From a checkpoint of a small transformer trained on Wikipedia: width 192.
MLP neurons of a small language model. Each row is named by its layer, matrix (gate and up: input weights) and neuron, and shows model dimensions 64-191. Each number is 500 + 25 x the weight over its row's rms, rounded and kept within 0 to 999. Numbers have three digits each. A neuron's up and down rows have the sign that makes its largest values positive.
After each neuron's rows, "fires on" lists the tokens most often at its 100 highest values on Wikipedia text that the model never trained on. A number after a token or word is its count.

L3.gate89:491519477454468506500493548517437514501491504469459483484477507452524492542497501535534510602487494478531523495437486506503492507511483527459500504498517488474521482534468457482524502481502505489451498526492459483463535494538486512451512522511516507517489496521502519476514500536494493458474494490474517489455503489495489493544515526472492502479499462504514479517466491480477463455533
L3.up89:520489460505492457497510539511508521530514499478525532512516512485494499455505486535531479533513521470487495519466484443492486496468521535511530523515550532506516511479508516482463527495495458489504484459499505498515463529531482501514514498544473517545519480492482563487481482486476508504521517506509541469515537521477469508488535494502480487496468557510559487499465506515474491492517
fires on: "ver" 27, "are" 12, "ide" 10, "ies" 7

L5.gate186:511486462514507489462503543517508475471511539484475495514489517494525510507503553476489504490494465550540481450494526539484480483527538460502494526472503525499450524511530490464519516509456491504497495510510474500511530505465527518510496515509534486537485504536493475539523488504502485486564501443519533501465481486520502500519478502511514515490511472478484488483519493503557540459481
L5.up186:497465503498541539506511555517474526477515470557490476503457502497508499513489479483461555488478476441549498478523532509503488489510464519469492517500521458527539501514458516537496488505551538512466512459543563501526494496497506489484534502523509516533528527509508526540476509514513487489516460502534488537489495496516483484489520518470521477505486511484493499501497482463520484527499
fires on: " |" 57, " " 13, "er" 9, "t" 4, "e" 4

L5.gate185:487550526490554479484465483500521493516518526490462531488506505504498447501478503483479463512525495522507464476471488517478480532506516466554513511500500461477506478495499530504489503473495475472495430496525539483499512527506505521496531481533501460500517464514483481475552481499494509504507472517461589479539477478516480472505447512478498523501485522494526476468476539518490478458500
L5.up185:486514525485500502491495514500423502509488509504500507512508475474468535521514515539483510501522493539486485517496487527479459488501532516507483522468509506499506486508523502482495478471545542479472474478487520468519495460510455498533476438566510498567513500512497506496478500507524494511476519525477518524496509474488502496481469472463544509460523501521504464518517521523457464493502
fires on: "m" 27, " comm" 25, "at" 17, "our" 10, "ol" 5, "ew" 4

L3.gate95:512497479501535509486485512494498516476540543499481498480498496550515473491486494471494522469498461504522525517512499522508568518536501507481513445529500477476431526458496539509534502522551481478520484472483498496517471464515522472496541503524507517484482488477482541520514541501509453458520446520514492502466514522496458523511475480471539476512482521473507506516500499525485487480497
L3.up95:516535489496506529499491516544496512491508462431482488509527508528464490525503497461484503471481466503504553506497488519482491511528509477495520468514500491476504544475487521485534479502511489505507478458495508499529509493510550521501513499526482469476460497497471520495560549490533500488533481495523551526514464515467501520515517478509521474506514536451480530507483482514501472501528
fires on: " l" 29, " t" 29, " d" 23, " g" 8, "D" 4

L3.gate88:506519525507508531480495484438455490541479498501472533438529460472569481502493477522501497506479481540479506508498542528501524506498495526494492487484501478456491538479532520547520492494535532518525528500501455492485509459497491510559490525501498544483527496525503462502489505490515511485478483479519481516516498500501498506472504497440516493562503522480496517493532503462545466480518
L3.up88:519538499534487528427534479456509494506506473464481507485507509482506494497518501520474531506475483504477485488516535498470503481479519531474505512499497502508487520493525488515529486480537495530546474505466506517456457492486490497541486519549483507502548541509485484486497511483554524501473435455521482512508490497499544481478550536477494463538478490498462475492525511492504494501536
fires on: "," 91, " and" 6

L4.gate189:495518480527489528480449496524457516516456485483485507504482480517503500550428494512517575501523524481515557505500530508494486466483526511500509509483532532489472504501508541457506492487520524489474521504464509536494511493533463516469464520509514504559513534526480515518515506512509488479490470527545485499465507508489483509486476491438477524510519491459480476504445506494466508559520
L4.up189:472524480512526471522491518488503525500513490510514478459475489513522498465515513500519504548490513514496500506471526510525514476500511510440482514518503564490457494529534482482460510479526482528473490517518492504467512492470500484506519562506523560515519524525496509487456528510515466500483499545524496515483555456528484487473488505496514519496492498511531490484474466489512494506462
fires on: "ow" 16, "at" 16, "ver" 10, "ough" 9, "ust" 8, "f" 8

L5.gate148:460477514498510488504465537521519515536524537463525505437424509504473463498504503496538515499535507464486487499480492518525506495482520506488495500498467486501516496499477483494508518531523483536494512477528479482538510499493483469504480484530492503501513505460468482452514488497460443488476504475532521506531496484534525491516502512507504515489442523541523510518476526475495493494529
L5.up148:451459510493470554480507514477496471484518479505492529485472533484474471542510497468497488501496523497506538509517486455513503531527471520511529497519528533477494533471486501490542490468482462509492529495491467486518525447505472508479512532531452514487517502501484506544477501542496518507466462496517522481512468495514484531513509552479582494482506484495541533531469500490534514544487
fires on: "ate" 24, "ed" 13, "os" 12, "ire" 10, "ater" 10, "eral" 7

L3.gate58:478557506512461483518478493482471480471488494453494508476490520507469505542497509471515471542487488462527542495447487466485483530499486503518550502526513513479516492514529482512531497485510482488445541507456487490557512457539485517504537536463496454519503506495524487515510503484495490484506500461540460480476524502507495496499479507507516510478510470523445497483465501498459535474534
L3.up58:466541542530512515517483495508476475491477530465502512520517504472504486543493497505527498510479503527467554515465499518549485494528535512549489488486483474463478492479512500470491452484512564511526486522505499501464486483460501499532548534507502545530454469520495471492474496458487510511476507481517537459489513448463513513487511537486543521528527459513473543507512505456532494495458
fires on: " dis" 31, "is" 13, " He" 7, "le" 6, "et" 6

L3.gate167:521515479495501547526458544535530502507549485507560498479544487500515486500482469486475537491542487506517489529451477519521501524450502505524493469487490481527522443479529485565476496507503466499525503466508501461528516520500517470549489468491452515510503551501512480532528518487500462519507486506520494532453512474527508546474518514472478524456507488483522507509502513502566500505541
L3.up167:501501506460503499494534505500440496469472534484479553482493567521472460495490535484461477515489499528480485444511518486506489528449503527506482548508522490519525470541494481501537517511509507513463484518512484531480496546526546489485493474492494514478499501479535498493515487506548473460511496525511502500490501462480512501500488514511453472493440514476528523481507488532510488478500
fires on: "ed" 61, "h" 17, "cted" 9, "b" 5

L3.gate43:495519495530523498483495494473550520509495538480466498515505541486494477508486523535511488487482478508503478519468513507519473503461497491518513494492509494515501487509496471524449484537522507559562483508454505532499490458519477547487488432460536505497519540527527492550511480482496524505483519485487483495502500521504505467510495544515488508549517518464540491528519497549514474514542
L3.up43:512536534505505478524485509493487522473536517507558505491505513480448492469477500467519488474480478520530474521469485495499533502472463448477502463490481519517541483487520508502481515467523540503524516504506482492516488498516525486547487506467488489501500517511568513565540500496495536459491526499497532545525482498477462496466477515497455521477508526522475470463499461477535483475538
fires on: "um" 30, "9" 25, "av" 17, "am" 10, "4" 6